MLP neurons of a small language model. Each row is named by its layer, matrix (up: input weights) and neuron, and shows model dimensions 128-255. Each number is 500 + 40 x the weight over its row's rms, rounded and kept within 0 to 999. Numbers have three digits each.
A block is one neuron, or neurons of one layer that tend to fire together. After each block is what it responds to, as a language model described it from the Wikipedia text at the highest values.

L8.up117:533540488479553544535493550541440547489543516501471464507491504441530452457528522502491503518474480486478383477453539429487521531416533481461471523442442458545566469489563491476584463395509561475568511478581499526498481457545427487511439457544502500495506544550507529457596551507514451459466520498484507566488544483524425457546475542443452467538478483492518520509465510513529436465482
L8.up223:432474501531490476556593489590543492499550545426447543509536473484532536517538518504460556467465591520521451463506478483488578513533512522499442537534507467524537491494449494452510462493499555417504501492527486466544504487522462470563520440457482487490452534491475447498529453479465463425490517450560496454510446513511436478468588539493489538525419472509492512525530521503460526532560
L8.up308:518483460395525487452534492520558525439540473502454492554446454506582503449511519506435489560509516516508531462483532521468484485403577498484501534431524478511509567449420440505561458442503502498520463538501481481547446483522508474517449491476483511476501530462460540436558489540557494532498516458519619467507518507458540487557492523527451507511503418553489505504490463483495468430490
L8.up448:484503528470404508473515524531451448548534547564522430516532582505522542557518428517483443474549459476481449405513574515450453530467423535538456497485491492521527500566515540505496557508536585493501506479474538518470582491515468540545448454474455446470514546520513459422517553499489468459544562524514474527483530448494496395477516568523478503479471479493547473502558492483493504530553
Middle or final subword pieces inside proper names, mostly countries and Asian or foreign names, such as Ch-ina, Pakist-an, Qian-g, Japan-es-e.

L6.up224:424421520542455571530579519486509593465530472521491459404476498539448547491494480399498572463530457534532510452456549455527542507491539451475529501496493490546518500471504514494450502502477496565467550484455495482512507421534487399487463475495540559465438472523466556447513519524577463454499537528504542555538548484496509498557541563500495474493504477458538535528491524438525532494548
L6.up820:558546417504498391477478498485501491459531524484491491536536426573495551474546431526544479494511444536519448416485502535486518531554525470503452523453515566423501552447513541504535472471503528473517493535494556543433562501542501510490421539486512500489594458537531511517477597483628514491434536494437515473500493516461514462498524458503476524483487527474518466493526473503526474479502
L6.up913:528507520529492498438500545486464503483542484537455517511473586519483450475525517482504506476533530454510524549548490502461546476508459517494552507457519495511434494582441504539520543471481476489544441478493557540460496466520510548522533514499580511566463483414485450464472447471543471518567474485527546487497451524487539484446548597497529531540499481544422516492556653437535516471555
L6.up999:528538526521426546492511538520522505454471574530504511533522539617479481467489487502502509533477464466499466538539487561512501538477494534462530473503532559496487408465537511474522468502475486471433506508432442528497508569459500461539426483512463498552477524449475553508497563484561517445583477567523539557521480581512523458537496540467481511554650507543531487475487520516569530511510
Markdown table separator rows under header lines (election results, sports records), plus word-internal pieces after an opening letter, such as re in Previous, Area, op in Popović.

L8.up8:487592521535450552518448516524538556576514526501453470516566442509507522461519479492449537461499506468461539502477490509535470419516452515489490463444445568492460486404439540511483479536538499526507497438478508449494500428452460474555542518487505467571508490513474523518482501495522525537473490521460437519516437455500466494525551514472483495419554579511477496513514544522477472582558
L8.up253:525494493504502498430456495483601516552525540489472538503480453511511499469447503538491532577527512482474466513517463501482482488528561548551417494460498425420460568549448510503510419465513444502547526453434530547469462454547514543513421432509528504487510549521563563503511487526512568513512472560480468497531422500433450547552471554488538460506475487481497452512507478546498526534528
L8.up277:582567509576512539544445569435544506468512506476532470471559583575506489473508407451432542525480514480514424472533558472520459451428441455519519514464465535463453533504528550452454535523517442495515444500533474489478531416512502536492501482578503525575527541459507465557513504484577474574482520525459545475482475526446471508539483447481578501554491511530517517475515455577459409555444
L8.up577:486469498519490532499511533526495516570591502550480513487514488485541545488556522497514487527531510473518496451531451458524506521505494468552472439473539528560475486409452517524492482416607534562500454492458492406476474534540406510458509466504519474547580436503544527513465495474541558532490520475450422427473524512492468507434475511471538495534486511611455558483510509486456501539552
Hyphens joining parts of compound words and names, as in Saint-Gelais, heart-shaped, COVID-19, plus some mid-word fragments like Charl-ton.

L8.up160:520575548489512501490487497448504554496531532532490472500546495530505477517448514537557497492520492449510499432501509488552481477451485474500458471491458533447483484470470452439503442483527455454479499515478480439417475547464546500483564584464463474549471473532457498569470562451545491516506475508521520481498504559478498486535502522542471502447558573518588485472513446595540462481530
L8.up258:528552523449465510559494474487538623483518589493507549525560532541480540577479479529512490459541546462551505506515458516605515496504500444521518495496538504411374537565436527497476427527460560469478549525424450501520581442508482534561483525487571519501547511494510466444469490462499501427555488534539509511512544460468470388500485493476483489538514465503493525573528569580492484460491
L8.up586:454524511421473452476511546450565490533551517512548478578501505508521430477475541515502452492508541517470480559434512495467494505439490480500474532463577465425502449498445472558500486517489484535506536516479486461556518465387499545461534523505426484559503536472506453506473550541471525560549514496487502558454445545404443518478481439524452548394586498503579551532502447516521498573462
L8.up658:419543534441437504458505495523513480524544550448524482482526477576487507516446605462484500509460464441431518490506481502499466490514530458537503476513476465459517549464423546506529524517563540478496478502469580496484489459481605535505514543472482451501512616488417462497494537477466460501549526506497494558394504521445434422555438481539476420408573523538515539518540458513531446462473
Second word-pieces that finish split words, mostly "al" in "Total" table headers or rows and "ear" in "Year" headers, plus other fragments like also, qualifying, Personal, Healy.

L6.up10:598492510381486539448478505538453528502433483476515515472535461519481500487564523472492495514527548502504528454421455541442463535530539466521546521508513461514475523480467498443491485506465539555519461527515511493466551473494479496533598455555516552465495523481524527498527564486551516489502413497535480440501456447506484502479532590472517498443423459502487528489535580465478514511492
L6.up107:586458527479507477500528483470502502464471548472521524484578439505523557540561508466486551585476469569478516528486421459504485414463497494553410568504477446492512563529483559471495459558506450498539554480408486502482485500454511466516466571449459467476500460495532479531434512461490477483456487493560469553463546493491418418549467575521542515519488533488462563485546521485501481520494
L6.up232:539508466552494482486453512575568501437509459481488497523510470477485482487537471486529496575625501510449473487545536506497532527533440525527499509490500438428461538533544464447513427526482538514581438548498513503538501508504466460506458437423568520495468475487472429492531627489435496510504469451450485463493508427469470514544447601507491467475519368504474544503496518469508453458490
L6.up410:554546458525510404558457496471458505521510491534535428552461458417483543472482432537502474473527506494529483520450491509464529491457534527515516518580504524462494484569526465507520469489503484570560505479485445442519510455500502521455505470464543534471495493513525513515515412526503460511444515480499509522523458477527570518517554515519574495491579506522513469466518498553465441450439
Second word-piece of a word split after its first letter or two, especially the "o" in Goals in football statistics tables; also Aggies, gymnast, giving, FIBA.

L11.up583:510504505476547446529559496445511402505504476498469428548490473436460506453557601535465511491562435453503491606495507415521442539453495485541545498484493499504502438476477504506483517467550497524424556491534500529480432448514480458433582534488492517565540462465444503525498554474546520480582494486489473445519515522475488498504476494546494526554554464508523529504513508488476521505533
Pipe separators between column names in wiki table header rows, such as Opponent | Location, Apps | Goals, Year | Title; weaker on infobox-style list breaks.

L8.up263:506447513483530452535450476534528485442477542516525506464503519562498519436506489509501518556441499508588486448532572608518489497457493467510519519484478483471496490507520483483504521591447419465478467491530541505507522540553515523441469560409526603464564411474530460498437550444515457604507527514527519491523563475526488510562467470503416430524477533496510495514579453546577421531481
L8.up307:537505504463450498511526513423448508483521481562481527453485551461560502456519517505488606508529477463472445580467491453482522507473514512499526508525462536531475470459503515486505489524504463569433539535512537522523514509493541448497491490466607571446430444498495441503523535493532488524520592503465516484539478489544475492464495541535484491540535534494513420542512542499492491485435
L8.up328:567451503458511467510499480512517480456495456531496507471461459564478479604497473498527476495483463576545459507412533487472493457486474494539473464474391511528486513476457493466496416515557479561501532502519537540581506437445491486512448514468576562509460516463524523449564490493476511516586526429502480541447488500464540482418490437501556446551547479474526494494462466543532456531471
L8.up826:509502497439405429533522457502474510521439510488468481441507489496540526539561511482458474519414539475459476500500514547527545526504519444483520566562491466510502506522500459465526477502461561519552475556495460541474483540516442500504500482483424467484461400503440477557498495534508482498458522528491517520487567431526508522535503552559412501626449478503419546565530511435581572564500
The blank line ending a "- Field: value" infobox list just before the "= Title" heading, plus second pieces of split words (sil-ver, gradu-ating, NF-L).

L11.up848:427518531544506463483516554502466481557494521432487552555524536482440552502534465525498570522437502460490486437456499502515497462535522536445463475470546570492499488524447501580463507497495506530479533476453569490545466461498471489601573588501550500515498521502467513576431547471520464570446441507496526503494506483532468490516373533496576527465536523524464534449487361491464489594506
Hyphens joining compounds, especially after state or compass words (state-owned, north-west, government-sponsored), plus mid-word fragments like spec-ial and place-name " in".

L6.up111:439470486412532545501554439443494479500580460535538524469604525515478502503502485524464473555498543504510505512463566576495535481387477510434523506560549557459473465476545520510440571522571530499434548469463538495467499455459508444455543537485519511539537461547489509495498523452455539592563528486508472490425531527486533493517553559469430484481488541487598582536462527516504464505540
L6.up241:559504498491440529405545459469516473518600500526531505478518496490487489475479503559503507528474528431520492489444524531444593481471485517471453503491438532497522456560550496576505515433457503485408514585525475499475545489563496478509487548501484534486577458480506584485438505489539481513517491470467509495576543528491549540388466540536528479477517430517478505511526474542582473484471
L6.up811:565504448505525541506555470504500473531457462517458459524537514551543491510545464516506438455517516496524478475386520517452477513512486540475456502559511603438454497565512568540491502489469497560509512514401496479493467504509512487439483493482521536498489496431553551503524548477567485534514510473560476514478465536589522568518479525498435583473512550518525460487523551515532538463493
L6.up1015:497528443400504429433561488441467467474521535491500455483534472580578494522464529486482450503433468562564558487554508534559461451509507477497541534513481516442419474547514496449424487557526434595517553605572501526448605562492485519468446514507493546541541546561505545481599459550546522467531428542441523532524449467569546525441519520491485548532485532509505529480483502542504517503489
Dash bullets, line breaks and pipes between fields in infobox-style key: value lists and wiki tables, such as "- Running time:", "Ord|er" in taxonomy, "Player |".

L8.up41:567520534508504535498457438544518537457538477486522496461548482540457534473575469447547516513493507515467495450533437505527469502484432530514533487596531507505445509445507463481475469445503481513534553479527442528506509377521478463492560415397484555552453595430514495475512566534559455484470469496490552492496531495519464511435525547516468555493503568471505488456487511509502473445513
L8.up60:492498519514533444474482474455545561532494509567571503495478463554513505369481484515499494470562536517541446559496585450438488471525483526523526534542535492466497536527456439507495491545468460564428492489469497489519500533503547473508471494479476497480508572511549527501519519568498471438515482526555506480466568469458532491545516473435506443533563544447469529468452488553508525565482
L8.up594:538489488487501522465466474459576467498412476497483477489541455506470483569518508478518553526465511537472484485539504548520487485497519536532442522508525463439499508557503520462469483483571491576459484505481439410468593557554491461545522491500552427539512586496582479551465464550517529448519494563470541477463509500575475475484465516514474540504514497425512456482539428503571532583453
L8.up813:499475483484501520436485522580491494514571518491524447498479473504481446499527443441473446549479516552496537477512539557487485524528448484437467507528454548440475510502438479475481547511482470582490505457516435481525499478510504517538418450503516503484514514462503438450510540536566523512522522498524538493466521493538534521552476478542556549498553415499477453470537496513659533502566
Short interior pieces of common words split into several subword tokens, like ov in L·ov·e, om in C·om·munities, g in le·g·al.

L11.up713:499449423536425514462522524503503564478481507449466513444497461465422452511618509548542565495539471509495507481538501477515490438484570425499487477591426533534494530539523351486524477486501587532497525507434482591476509548532467450505519491516482516478492562501546549523475580539491473420522466510541518469513574490505457503490486568549482485540577470443479511491523552499509487479495
Predictable inner word pieces such as re in Preceded, There and Ireland, year prefixes like 20 and 19, and line breaks before = headings.

L6.up119:518493565542443425471501522480483477475443534474440505536471451460497526438493502479451568527472485412506501458523505530542496553557502522533466558465531532531477535528497547545538477527541466522494587565442582526463479530462557491552451515504528459490425498507544491541464535525459517584544530489430510489530553476528483563453517507523562448433460472502451393438479499519455449507483
L6.up551:522508533539486368493501526569475477496477506478440534549523511516471510472530498484516541522523448555474474518529546492606531554491456474522460542487515490487528489479422474501510453485502509450510508438467564464516457489519526485558417502506508543487398530495491470490504508495537557546534493547559557452484488416516556552453502465545500534471515536570501524538523550455484538502563
L6.up628:472515513517486549492472435515512546559485557505455607445448466499541558525551493443492462496526458554538555524440595413477557481477576547531505560522542576530471498520494446466560543528563494534392447472556515486410507453537533473480543461465565456571559519530496524520546487473584460523471513541487560489540462534557520475553493502477445531434489517586517408518482555451470524530458
L6.up631:522460550489503474393506512500518453606540420461510435476510470510558500441516606496503531490508489480553532465472547418535521513534464515564568478501519475475555559457451528512514544499503443493489495497513519504515537519516570483466425543493543486507545487479526528436493531528504550499574497460530460505545467502459584472517497537459503497386544508539513484517547480503547491499491
Final subword piece completing a multi-token proper name, mostly places (Mexic-o, Afric-a, Californ-ia, Jap-an), and also first names and event names.

L11.up834:520425534539506541503465572492519557504595495503427518514519496445525499483442498503502509496522485542450536566500508475472496501483552491527455508585445465475438483449540526429459530524474550473438442592586472473503475452493486446556562510520518469486544532471502464549476470425503520519463510514532587460530464504507415458443515455460513467480467465443505464492476511499484526532477
Second or later word pieces inside multi-token proper names, mostly places, nationalities and personal names, such as Jap-an, Tok-y-o, Dehrad-un.